Weights of a small transformer language model.
Architecture: LayerNorm before each block, biases, tied embeddings.
Training: a variant of Muon for these matrices, 15870 steps.
MLP neurons of a small language model. Each row is named by its layer, matrix (down: output weights) and neuron, and shows model dimensions 0-159. Each number is 128 + 32 x the weight over its row's rms, rounded and kept within 0 to 255. Numbers have three digits each.
After each neuron's rows, "fires before" lists the tokens most often just after its 100 highest values on Wikipedia text that the model never trained on.

L9.down369:124112093125080131151120109112103123150169101163141176167151101174132119152146165127085097177127133140212106134149116130125115133089115074087167136152107176106087132108134083152147078132125094128156136137092123109118128138152055103130133149155130119120160132083155081131121099151183137179189090097078070140122121143155074152180099128083137167139154160075189136137138115140160125151134098148146161101128075105163136179054146201166099107131022131075157160052129149109114137173142075
fires before: "ing", "ed", "e", "ation", "ard", "ated"

L5.down234:175115112129074165082115111147140123139146100105133147113154104144143179146132153177087161090077109169113094168125130176125106069125110134153058128092154072193121182064165176121128078078149108130143140159112131116129100138068103055152125110130078158135142153144098126147067154054169161158137127169164199176081152115126127050159169097127134188111196135096173157074101127076111161115104112149101145132137082181164142147106130101158129129161157125089130126108108152113129135155157118
fires before: "il", "al", "y", "ic", "ing", "ers"

L16.down8:155088112135124106101109137131124114140182117109112126121193117071101147138168118154099095130159174161120079125123063128132138122195153160187126202127114188125178149130133134131167140142144116142159061128198087115091102118120059087125148125137090075128115173117153100138131146074103172122127172112124123159103163159093098184139111092108109114114162138108060148116089077097122076113106113125153163099112133153080077048182161145164106172105158143145157109142121097220090108161163172
fires before: "ing", "d", "n", "s", "ation", ":"

L19.down619:125161160180136156100169062111121170172150107133166168155239164149074141138151105130084135129142132131145143194130086116101113141116101142127138142080106193135097048107177156182129114122132106120145071146139126134141111163126106132124112145089108092149144132172115100125142142083104120154161119161160197150116117121166121109129175128069076125170084138111102098095102091076112146116140095100138066161137088154104112186117162135150112112173097065171075097057124197134148127176134096
fires before: "ed", "in", "ing", "ated", "v", "k"

L17.down525:158088184109160122118183118116120130116107165152140153043155183134172097097157109100111102115099089154147123120147099140125097131107153133142131065110147116109124107086129170098126146122161111095155090142139142124076200115146122182233191164160085171107100097112163130129096112187068140097084187042151144117139118129085070069190109062150094146115150142128104160156147137168133123132126093159132132179136120115100093146118173150099118100147192093159115127133110118109120115162101191
fires before: "s", "ic", "y", "hi", "ist"

L17.down240:145088083156105156152120106177102147168141126143116126120134120104146096160173127146093147071155074095091108124142113119123097179113181119111170149084123136119163154106175154120120162140095084072107143127158171107148087193090184103149166092181144138139075099105101128064135089137139141087128091074166118165140199161181132072150137138176140146126092218057104167144130149145142119073111087088101100105087133175163104134088132115172092165104139187194104101122115148093115148160128142
fires before: "ing", "ment", "d", "ig", "ed"

L7.down373:109090190161150141134110124125101151103126105063118175124128152141112173145123057086091146130169132078075104150153130140186133148145113121154160132130204169105095166084083113162117097224101097112108125102168146157123166099176149098113095176115166122100053098129134088132113121118161099093142082108126163126142163090138168179080121158162144159079095170172147102150096118153118118133136171153149102157117104070112150133080132126201054102154155144146118125101107050112090120161107164
fires before: "s", "re"

L18.down388:148162139080103122119132054136075143122091115115089123120096134131101106118148107136161066119117088089186132155109073133147117220115114100140179135110117207150170189180110100144140078126136138122105125091143116149124137085122096170118130089208153166174150133146120076159167171137214065105087098128098150176107177120096100151122144161159086150164088174106168138132122101111137158106163134086136085192102132169102084153133145107113144136091120161149080151085087110085143138149170146
fires before: "t", "d", "te", "ter", "g", "x"

L4.down535:167228136126169157078102117077128127108118135086106180081126193161096171097157063136081138131077166127103104126144089083122104154140110150109090106121123185107156137147127108144162107189141127141158120144113089173195118105121172111136090177149114125135099105047119144176123142158178126161070087119107163140156075137145109161122165133192168101158096120113130133166124089176153109158108076111108117137090150148144084164150110089094189103113152046135084121154096172138110145114142101
fires before: "ge", "ton", "th", "t", "g", " Ne"

L6.down319:142124105143116152077124085065132142165115080105108123116143142100172188171125115141123132187118131107151106116188140083134131087114072110077121138131169053181098122173162130126168140115097131141118139047212104108186103150131138120127117134088148141135159146113113140117170126109117123125128162118137124123103130076128146136097155099158129164194172176153122113133181162120185098125088161170162155207127175135064121132060123137118080162114088133110136188112115105041150090052136120
fires before: "\n", "|", " |"

L16.down334:148066128126204152099099094111108129098141179096119158098118121161124124081088174103114172216156133152114125167106118121121165151094120065073182123094104074154183153111178141138162140140136175102101056106096155109135126140111147089152150145111170123154143048080122109093144108155132153140109175130189179116092115098100111134127135169118131109093106152151116106098140138149123107103193104107180109085165140170164098203119094134128188091156150093099182152102088106170155148075099130
fires before: "er", " in", "th", "d", "ite", "ph"

L4.down309:144140084139156119102194122131070142139143163144117106138116061076099100156159103122166140165124139091127167153121159151096150157125100143148147131137090153118142128105107170119146138164117126123058098086130040158116084120092087130127165104099136079181173090158174121101165145100081137185082165170123147163101063070164076112134105170158086117089113144061110160112116074166117100133141165151088084102095110165146156115163071125117152173114141080169157189162166105181126171096148139
fires before: "s", "c", "an", "ve", "rd", "op"

L13.down555:181094131104158129118107066195147142161130119129137109125144105186124092134186101153141123129139129119092058123158118073156108077113114134169123088169132085105101156120132166082105108150150088107118120149116104068073129082147104156167211125167132155166188103140149059131107051125104133051098129143144184169134160102125106103130106140122102135162150143118106188165138142151172153091226110108121116116163150114136132122134083119124079060156130151177161172082115102133125153101118191
fires before: "s", "a", "ical", "y", "n", "ic"

L4.down539:122156143085140120137130168082141113123121153151071139160153115113133116143122119144100161114121148110086075084150138108145182183160118120134107194034132166081152111140139146132137144130146187129152133138139136150105131122082146129131162189077121091123130122156170160148148169104172177076067182138158155176123148165142033105153060075170146154137144140140092165130156113095168078099075067093164111113158110147140071123122176180140126119095058080122143068109127124084124087149091117
fires before: " |", " of", "‡", "al", ".", "s"

L13.down253:070105137146145087099131131131110125110144110155155119101109114159108122169122153095142120124120171142091112084177134130122162072135110132153150096107088098131089143135129103186104189118144173044076122196112158078106104134125084118126119096106105220156191095100090123156115220147114127174129131130132198131065143100078139148113121102149121137131121162129184203134119129150105207120130124183115129149105057166175155165104122086166189173113155103139134113135133135141082138096076118
fires before: "un", "duc", "te", " |", "y", "ve"

L19.down553:147146093173129161160177105156115090096157083138145167125135126124128159173047113161069068146168146120108132119158162139191117090164101092127093074125135095219125128149124182084084090137080132132149099115122143075087177106146098145111107205118115122175145154107107135133112112143134171128082091144090105133105155089148146121118144157111123164108080164112109122125145078079144116137105126138120159141182180133065120189140111164103055129140134136130156220124126129152068139096202115
fires before: " |", " (", ")", "an", ";"

L19.down146:144082135088121170109096132120164131098077148107165138125098184125124133133080156111051200112176168122112115163105141129078054208139094098105119129151134142138142123103088170188142135143082159170153136141116143165130152108174086116075094081095192184119142143090164151147153118119098123154162084116112118119150038176132190158101139170146083144128107134106116096136120148110120154105108122165160145111155098064114077107135100105150126204143137203120122171093132096181090098111123145
fires before: "ma", "n", "ian", "m", "me", "s"

L2.down135:121153158150160142151160096151080134089112131098148158132126184145114187150118058129157126151129102081133169143079126129168123144194178105149175140176141098130049158140157113152108146186100189144146082099152061048085149162138144084091085131108089191131156060168139091087116128146152095151071080139080129107175139100113156168071104118150107181129119094076165148141124150200177145167100126104158144115160183107096112125122104114144113151126093149130105093103096113139132149118131112
fires before: " of", "s", "ic", "y"

L18.down244:182124094108140117044117158191115164165123086165088139077129118141171147123104159102111121143117163083083094114081083162123140078134153116056141156076146074098087109173137051145132126156124106133103124156114205142163137095139139180139153142148115115196163125115141161167169148113162162112099083123105146113099107141090069154124117142083055121155145133121157136119105091083160090147138152108184139164135186138077115095168098137153138136096116123131082086203158174116157171097149164
fires before: "ed", "ing", "e", "s", "es"

L5.down138:119114137139124097145094094118125123095118161141082165084140067177134150080096166137136096132154096196116123131098089083122194088154092118091143116165149142124137085117145125140151119158121137084059104135144166163116103161129157088138162165088129138141090177111139205087084141197111086076146117107114095149146156113113136126098095146054093160155142124189120124151156090109125167097116115193157114218148114129181124041131151143179117113113104144099217145151147127102084128102153171
fires before: "mon", "m", "ing", "mit", "mission", "ment"

L16.down527:155031178137203099135124071119142134207180140126098139071127198131107118109151123095107194172147124131104158087142053148153142113165124094110109128057152111091137129114106230119141105166108126135111125138140132108055126162181152123089172077123130130121139082105103091099130105113096165138117104139141125085183159177077108136122075120105134115177151102128157101163070121120112146166167169104083129138101157136124099102094110149176084180121158150110132111088151121160145133150134153
fires before: "y", "ic", "ia", "ical", "it", "id"

L19.down179:129171137136136130113169049107136137181108061097170104144136176166131156159164150112094113160134090117087112154152067089126190174071045176146183114184139130108124126150145155171117100168149115140124110096141165121122100152098136124133142154129072060129117115174076091126143133140167120133133152140149189173153191113127149120107161062094106114074148083115107110214106101147112086093168103127183094089143076114091098139124112152103125174124164146106125072149156065124096140128131116
fires before: "ed", "ted", "ing", "d", "tten"

L2.down367:189110050186178193088126120194104140081133157102161174085117125165129077187092170172147114090095113120102117139128113113152212049132102154117135136123183119147144098134149154106137161144096121120084138111101101126156134128125117094138171162074143156154097167076109123130134114129102083196128040119079163158107108110151137086140111135181068121149103147144154089129109136161148123109108143166114129190142184135137124084144104089101102164101107109117153164086131141056150123156080116
fires before: " |", "\n"

L15.down564:218169147118131127131186201105097122140130113120108109115139077099143138095074135133126125186190150094166115164120113136140091161142101158121134213133096136123148186085197188116101113148169107197126084092161144144130084156137060091112177155127076049153119123147093188094111152134145119110101171176140146165127132114143125132128094151118143154117081130121064157038155093136100111089124082135136123103085151130092135087091139148137164163168089137078103142123105149129122127117098101
fires before: "d", "c"

L15.down95:151178147153153137106124131112118105149080220135088148158130136087120149172099127114068150116114097083078061169145136103152061109107151116089104117124144159131109121131162164121119084163084118159142125141110151147173146123145093146214186112112161102105122138117154151100133135116037169093103108107148126123144110108070087166154148144115127077096090103134190103174153139125175047184136165127091151122144149127108107136124140113182149109148160109180139048043183121126164109124168120
fires before: "s", "d", "ing", "en"

L2.down206:103147095116124057168184168142126178181109227139146141168102091109142100199117164143119122098139158117132103138099132145116094164146110116152097103092125120163139114107109138113098055130115163115118086162117096117119081098150130056132141177150125099154142072168142170190113106211132133089198152068065113177157139083171103108134119134137109111104104151100120185139109104141132090099141159106110110057159153162099126109149118129118134140127141145158188136135125178080089138048132159
fires before: " |", ";", "50", ")", ",", "."

L4.down108:166150161160103056153170110098056098162134087157138150120145119055135128122094181087095112135106199106101123221048111128084189077187115130166114113115175126144106072150160120122137163146172110135075080201163124143094138155090141113159154117076088143145136164104119096143165136195164137122115074116083130155080155124127113100130107118075130160155156138141114150138140135099102118170095132175110085178130129124134135114096155137131119125142122122103142093191140176108103204133119111
fires before: "duc", "mo", "te", "fe", "vi", "to"

L7.down19:104139072138130167143158159097141096100132124148166162102154141194180098154120098091098158166162197180121158148159149141146111111103109134105109126062118077085138093164163181145128096157143192194125139193113106111142143090132092115118074129129115107033169137149118141137161090089127072122137164124050096066137130099118186156116079123135152128117128113125108175136076109133087114143109122156142160145144105072122120141111072123163033156092113116191137131145152123132114128090128193
fires before: "n", "d", "land"

L2.down494:119207129140146163144111146134150155078150177187114132122154132098150164068150073113107127149148067104137106090117168099104076141143123067161133153136218147091145139130158060113077126132148146164154141119137124098077187108106134126101128112159151138122143085125164169159066145123152161062118097186124160086160064094111116196149114118163095147092152126131113081151085104135189146195057082130140146081134122108097111153103170101133146135117118062141143154146116142115159117068145094
fires before: "s", "al", "ed", " of", ",", "ing"

L18.down124:108089164147108065177119168083131172070139106115121088123139135128111185091146170176110169107147141136158083133117148142109074118070143087190192124125125125072088127116148147126094126147093108145108091093088147116116108126149095134160102168112157153135168106167130125136093170143119127142163107110122110073185081207113103113156124149137077169121125130106184131102136089151213121085168147128155132163047143100128127125107049179102111085175129192114117122191184086154144115158140112
fires before: "d", "s", "ia", "ical", "u", "ic"

L15.down85:153203096149105174134066128133060119141108048087119141098121160163121151112159208136104107126137140134162115105091131124109109140167136152198118132141128102156153108138172165126081138139154135120176068155131125102118160133115079122100099072100143139120117128168164159094070129122130108127178072098131128170142181150132196181154174090175068104101095130110137192114153129125165162094154045138165141128171113099138100104118100115146053086133199147130118085128073127146162098140095135
fires before: "s"

L17.down629:108103142073179148068153123118094131098141127057162063174163103100116128145077134213160088206169128073108116157059104180081120098190138081123150130152086152124035138141107154064107156133190112107101149125168143138107111173079088134125091142103145151119145165120070108134116140174171176177140174121109141094170100107114135163123133138142165171113143130106100106067141123125158127189116126111166110123100128127143106119104125138163146175125113168107165086149123149100120167121088104
fires before: "d", "k", "t", "m", "ke", "ev"

L15.down620:104094073092098158096100106123146078125119161169138140125117147137144108179173115131103128128128089132172090159141139146116138122149179101153133149114122144147219126110223138151106142093107167132126162097105185159133105107176152148090134128139065102085096127126118170123114106068153138143117094126141066096041104112100098168096146095062120160155125116143140109199155167160100019122105163134081141111160124146194114090122146106167160132114113202084179119115098121105161110114158156
fires before: "ment", "r", "s", "ing", "th", "ity"

L19.down572:088091130145138155201145153111098130144171147145116125116124077081129099115171102126102225159136115117108145162112102125112066156147142198109147151104120106100165159128082129104161134142127190183074142193111130118114165082108169153116152147170193182127141107214153123162120152139145125137116130067137065145103142156124061174124083136082097101136187114052124153098129124115120073119117123091124125117157127099151106122089127128149120157115114073104059166164139184120062100097141120
fires before: "ated", "ate", "ation", "ed"

L18.down446:123149192100081139124182209104107122164161151159095155142140141094091169114175126164122099146105125143098111138135086104053160133163107087128111152123135093137132120117171122141158072146131156146128160136086114135113163120097100118170109077152158133072106123086075103153152099123169182150137125055137153107152141171079078149120114103102132173078187085045150124146156131126149167162133103127175120104119139067146127153160066114176123106163135184086130133185183139142055079078141144
fires before: "n", "ing", "ic", "u", "ge", "ist"

L14.down208:188087143146098126104173179156152176157145163135164089115141178092187089114129100172157159106146131110068077149102104112114143096146096140152129104072147133131160124142107114136157098118147150071133101111115089165173145095104162049087172119120135115108112107144108150167143115137124140090178122116166108135093092146103099152138094179129198167120115135122134174068116127164125114155109111149149073186086118131163151081146102173123164178094130125108016059150080148183105101130133188
fires before: ",", ".", "-", "–0", "–1", "–2"

L4.down405:139139110106160140082152092109125130148084110099121121151121129153145108115140082113126100152103131145105110148155092090137142147088096137139116133111156116086170073147081105088109117154175141094150135188145139156124129131145139098176190130084108078139143152061158181130128130131105142098115114143165171189115181060145084126153128119135165210081125146075066167143099182155139136145082106079080141125108156203059134179136100131178092143132141153152207152071189097142106139059079137
fires before: "ph", " as", "m", "d", " C", "tion"

L16.down240:186116112132157128130149155123123174135146100133124088149154115184128093104110124118126094179166096212098189152154121112086108191126102175110124037113140158082153119143090100165061082156142128115115112151098105096085156174183157121148156088083157109122134113089078077095094085161132093120139116131110064103129066102135155134114099119137172124138140111090106154153105120111113200156165126169163182133129085156117159132122112157126102141163148125130255119105173137124143136097108163
fires before: "n", "y", "tion", "t", "c", "ni"

L15.down163:163130136133111100096158109187157170141160156077098155104166146137165107169192116109071081134117106166165143053139080059103122134098138173104211122112131136125186145158160098178109138126117126108112131076183098110128148042079116181145146171099156176115129171088130104108117113119095133118117135136130186108091113145165142122118070097097131149073142140102160108141152120118157110087118161177136107096060111099128138135151105152158143189152085082117115232110090139118111135154162129
fires before: "e", "ed", "ing", "d", "ic"

L17.down347:124125118197097126126178107140137114182175118099124154166104166136149111176109110153087092098115188102069067098110112115191128084105148132124168161174169150112113155131165130143150149163141128119121149137140112117104142089112102153132182102108142120096144141151098203036161140133151076159163173077193139158129111132145165145102133065166166133094124069141127121153104110082172127146184143108095084091112039144184151123139089151137123133104155048117185093092086138074134120118122134
fires before: "k", "e", "ed", "ent", "ence", "ant"

L19.down50:101139103138139051098133130079089094137112155121132106099165097110100164136110140090116160093202142105106154110126128112119109162173155136207143079077168086120163137162104136135125165138147139130214119126118133122112128119103181200134095145154108151123077130124076156135133154109109126108117101146174140144133081168052098149145081087110111187098150165186083108125110133132161142171126165160151087035157111117115124139145152115127064154121116197073146108154081192123186158089098145
fires before: "s", "ed", "ing", " of"

L16.down415:177101125092169074136138119126112101141129076067105149075145137219114159092114160196142145147114155178174155124128106136128097153171123117138177114140094149084173155117129123140121114129194119111110140115153137173141141097080158092216180144145113166096097081155133148167126133104102196134125109083133158145120138134126104142137100127134082099171149079124086091122100071106114132124131063104144124159112115128208149119171098143118047115091148170171031072111109153118151111111137093
fires before: "s", "ed", "ke"

L19.down324:102187104155192126123136180125119096142143082122107144136097113154105134103051138076166148145087137121128039098126093129187191189132107145130092118133178157154101129191155110198100130156149150136121119115096138142095114149152080125101105173146133086119097147164113184114117120130155177159124110162157142108076142183110160205113067094105129151113138094111085158087135144120078164122153145130131172178152120135170110134124041162106109079101129073093128153104066092126111090171141103
fires before: "al", "ar", "ary", "at", "ck", "s"

L16.down1:142145134128145077112125063143101127096140054146117093115149141200144162144189077115093102075132115096117118118135142154116094147138157171123141084145143144181146139147180126162077128111057108121138112119166160090124096129108137101187088107181106156087125129117156136149135132099188147158101131119145100173124136146134058080147133092067100186096161169162190172093097125111120136160189108112103102118070188156171122089101132136089116156077103130205174178096147149094111080090152135
fires before: "ed", "ers", "ver", "er", "ing", "el"

L15.down493:148149154113122096125160046150159100133127099116083094178147132117134084146157126168157195148086165148130099094201119136114120098163144180086183122088090137097117178175136140128109134078143144085148092159115161147122121167065132169099116050049077172110204142113163068137136175095111166148114170133086124166157135097110141119109115097096134130127128112165126150107116128074119144125080124135137102075176077193100113183149160117148195128123106100105146128098153117183092161128117101
fires before: "duc", "fe", "mo", "te", "g"

L2.down472:202142096126133163073145145146131106109136138172131140078059092148129111136137146130079142097109112178160153083184125120171136101142123127108148126178154062111142147139115112109106121153089146136058114218081144101145129082130130114152125102112131129083085118142150122143131116129149150211141132096069180109124087159168114144115088146151135141106083142194075124133170146113134220098167130121186144130134150171100093136121076082103119136138101176133069142124160069085136211188122140
fires before: " |", "\n", " is", " ="

L5.down454:089152133126111141086129099095185119111117121097119127088098152185115141138123116123129107065169123112105148125080126142115158109097086082102117119118182163102110090058083094158168079140206141130150155141149156090124187109146176113134144154091076129098084151085070082168111144076163105162156150141149105193123133116136167125112164112180098122108092177203169097158122187123169133160123151176196135108151139080158155121042126083149082111104151112140128112088128114148089133099119190
fires before: "s", "g"

L16.down478:086100128134172156094137215132091091152109137151136087070147109123124142157180087150086155117117124127069120148113174094131100154110203125092141148095113106099070170122177202146120124102178146096176136141117144134131168153122174170076166174123091128119101046124186119159103138115062142090185120145163024101070124156156111139117092140096106120162141119131160095111107143103081127156139133116148143113169106091122119121090165155107125111097093152123110080200148159120149165130115169
fires before: "ed", "s", ",", "ing", "a"

L19.down369:114168177097163172172102166106110152139204094118140098145122137088099182121162120096076110078145037065137112100131132164073139138124062187093087141197136179162143113103103105093120122118189142148154078175118104173106081120109114137114157121097149144186105150148124161166079136111161166155146154135084112112171070119121092098111152151147148136169126109090148099168101129154124145135148152113129136101136129105114179099070114084131161179129093147126183115089092126177048142141158106
fires before: "al", "ity"

L14.down454:146134099149108101109177110163122123178100150105134139137032101137133124115120117138109086076085078125054188152131128078153182108134142146139141062132052144099144131142129153109165069142114064179115100104088137164128156154134139176088127107183197174113097104115120115168219133080144187133150147109139097115149116126131078119098155059178154108157096166152086120123106123168128154110119159103081113136140157111122124158137151165094158087131138106103160119178105150112085201144148175
fires before: "ed", "er", "tion", "le", "e", "s"

L8.down307:158112133180163127109098128091142129135077118082040101182164135170129073145113117141090192169177133098179121146094147142058146184135127110115132105093093159110106107149156071177135115104172161183135099110123130052130124096130136128147146163142188129125114152131151084153197145152090187108119098058190129152133109156158146121156097166130180096133115111111097146101094144098071150090093146140113129143120118122177120183113172130204156114071150150085133126078127070105128151139094138
fires before: "6", "7", "4", "5", "10"

L2.down415:125165157069182151092112090167136168142083138129102097131100103144189072096103084157104138171113100093122086137153130106172142173112088092143066122132198145124097100046082138102115118175119071100113134140154119180119112147110129127196098154172153076141142171096102120108117153141107179097114123156095169182121145119112117135148106109125121130091109146114133163082108149179154106128133131108095217127122112187164191130139092122181131132164183144139194154055136061132135094110144155
fires before: "ph", "ist", "m", "d", " C", "tion"

L6.down235:138080131141144222151146165117122127084179176163185187133105122144126124178103156104099096114135128167115116193141122097144132135157091138131123116138173053051173118127146164060102148174120161164077131157146132104125126072134091126078161090076157107144113131127080125126099162122135148173127125080060100089124148114141084167127156067171130131116079140135112125106128140144054124106129087129125204213097117134122105150131144109149068141091130107153116119159096099092168170153159094
fires before: "\n", " |", ":"

L17.down375:127094106122147215117116032157137193127215111107124122147124105090153173186130144185136123176125096127186101171109093133112089055140142119123124120127112169108150110079136114126109150160156126117101136135062161148050155154128118146174145084128115130122145133099118132077100134160145097107142184143181148094107148145132158183131121019128177098148181139127099139098122102134128121137169142134096069116150113160124095195127132082109108096075152153107176129065121127104114124089111138
fires before: "y", "ic", "ary", "it"

L19.down609:109174157186095123095115107145131165088133137117151131136056147141119097136114073152091146109121176103120126144157126132125071126113198105072111157203136141179162090105073179136106112106182133131094124096169075110082181110183152156090117176092099116150137080118099162106107122115154071176119132096111167149133057187104121159122142091074152111174121081175090079146079178104160126125150143149136134147121074130184122125142152128169126160127093112104190104088187125086151126148166108
fires before: "ant", "ing", "ance", "ed", "ent", " from"

L13.down187:143126116159152098124120116139044134126166088099132142012129151101094088155148160192084143133153104124127139131159127150091125142142147137170119124102121100137205137190170203127086095154183121095111078180137125191148107225158085127127110110128195064068110123097077144135112100133079145092144119160145124139095148131131140153131117081110073113085114147146102147128139042111102157125112124146127168133171121101122160127150131151112093116188169099133098115164120162141165087138113103
fires before: "s"

L4.down593:137110062141153152104125099126111089224112098145153108111132115160129167147091160197130168163134100169150118146164161077162101130086111172176133171130146174129094092189090126148087109102134106134117163096098109072159100123092131084114076135186190129125136086135103196115130081084113095051105168077141138144163151128083113089115135089177077148075159083111165190192128130126148151150116058144158074149132148130144114156129129150109099101084143140140114145152108115107150119117181140
fires before: "ed", "ta", "t", "s", "ter", "ner"

L19.down378:085181141160169165142140121150125136139137103149136174115142083132133094144151054162075114158128128138089127131130164152103118170119131077151102168119154121203118178071130103170063107181150084102203097151089119160126110121179170103089128121123106082175100178134145098141185140127138147094152106102123114064152121069133149104096151077122061158144138173123183134149119074075144120144113093119087124167088124178156137179163143136136153173076166098132064115148150071106129115127069141
fires before: "ed", "ing", "ment", "ent", "er", "o"

L4.down497:159173143119090133073085096131154132137218119115167152093185118130148143129140165052083134154153112130107091160158084155045073067109156128070141107107178127088100141119176193120184141125102094097122127101101078112137118122081105165128176147148141137156184127133110182143114180110118146152144155136097081197132133111118111064139148094173086134176149123166106092121086135155105095169135148131116186137185102091162145134131153113114108114126111096142121174137113085150084099086163070
fires before: "il", "al", "ly", "ity", "ities", "s"

L16.down178:163199150146096117144117130146116104093076142110090088127129113117083137112088116150080133113116120120158113111047215172141136128145094118102088171122119116173139151135172085170153116145142156117115157110071121163108135105119152102209150212115115126125169184171119129074138102145131071070172074104117137079141121155149179130125122182071073075106107181089116166176150133119113107123136100136131165208172130161129119148142173121161177130114072119064144092142127108142135137126129076
fires before: "6", "4", "10", "7", "5", "point"

L13.down320:104113100096202235120116133151152157168156172118155086106130127129130146129119102126101147058108056122125127100129097156147135106098142044130101169139134175125061148122139172137126100103101132123087143159138178104126152183094146151131148167108150100119057132060124134146122156166083092152146106147115126104131085112131093139139095122145147167087146171123101150180111143104107142098115021126141150164128161131165060173091125183154137172085168134119105136099060157079135162164124152
fires before: "n", "e", " |", "er"

L4.down174:112145158158207073153123117138130152120113087126113173053177075151127082113139153093111103114159117134152159132135156165107051163087115096148150083122183147173097131154127155111153129130117111124125136129155058142107054141105060184126183100106096133133150164132085208144153139128159089118170115137189161116107126075176100143162164093186121096113101126111055089098114151117080123117092109125123141177144104175214148110141142073119156079135133184135108163130098132131136151135120143
fires before: "s", "se", "ing", " C", ")", "ed"

L17.down246:120128160098117135119176141136091090104150119113091175104169063057134152084135122145143137137124136133059112112147130122149173144193138118105129103149135078107114150182131069166169142149150135146160100104064177141085190152140112123141220173151104148118073108143190146152155147088129140136141100120166164079115149156095087189132071094103078071110166064129151097113137087134149129100201109155175120137116104100187144163085132108144171141082101130130137108088069137090097093126157125
fires before: "al", "ed", "s", "ally", "ated", "ar"

L19.down53:129130142105168185160073145096135137043128172114116153118079137165140187172086112107125130116064126083170177113160086093180131094113116136131154174150151098134142181123137134112115117104098168147131107124118049137172105146166155128106132205077146098104128103147133150167169128104101130127096123170158108136188096166125082108146089128146133123187096144108119133151080098106136189158103130145080131152110125074090173136109171058111130082108167194116164095105094107076154133143063182
fires before: "d", "tor", " as", " |"

L15.down235:059127157180093126171156148115160132106115130116078107054065141117131182094076125133192169141205116139133133181115153150118114127163113095121111087107166138167189051115177065108121096157160172090149145139121116106118163187132119108163102189088121095160137131202165124172118146113098071127136122138115135109146116098160072158157101109109118178103177115117146139140058134175124099093143122082142102140103118120135145167071104156116113111133094181103123150137133173144076114093115065
fires before: "ated", "ate", "as", "ly", " in", "ally"

L6.down452:100118108193094114152154128039145144212132133130145177128146142102109123126131183114105068194092104110118061126146162162142171145088132152122143131084132193124142126146111050116174110134188167096072114212210105090102132130104156140171121090060109135164119144140117092130128125141125138079146083123118099144137167138086098133126090141159055169112169173112154128149137136126137090116131139148131138124103079160206167113161110103172130126088103160100112095121120151168083150162116124
fires before: "duc", "mo", "-", "fe"

L14.down301:108100111157115106137130139083178122196096172137096095103175171136108148139151085161127139186154106156115165102098068070172101152144109123169177156123097129119199092142168117138116094156179075135166156179088075171140129094136137119117149095106076142150146103141125136142160183083165115072156110096120176120142122109122076113099069077132134110152127145094056144143083088138094096143140095152158139126108069147160109183086173142168145143158137166102072195070153139105115160078148135
fires before: " a", " the", "ed", "ing", " on"

L6.down621:151136179135157154101147140156094155102133132117130147094043174172148134111101067136140102130184153123055073157075119194173120138127078116146110084148182183124108110123159097168111125143154141145169129182138178057133159080124126107098103128119097115094095087114171139119107114164099097115182193175187130212184139100167138076105149105185136125113095163112093087088141132122111145167089116164159113161092140126139094134133120151114123116127163091138147068118076119114118156166087092
fires before: "s"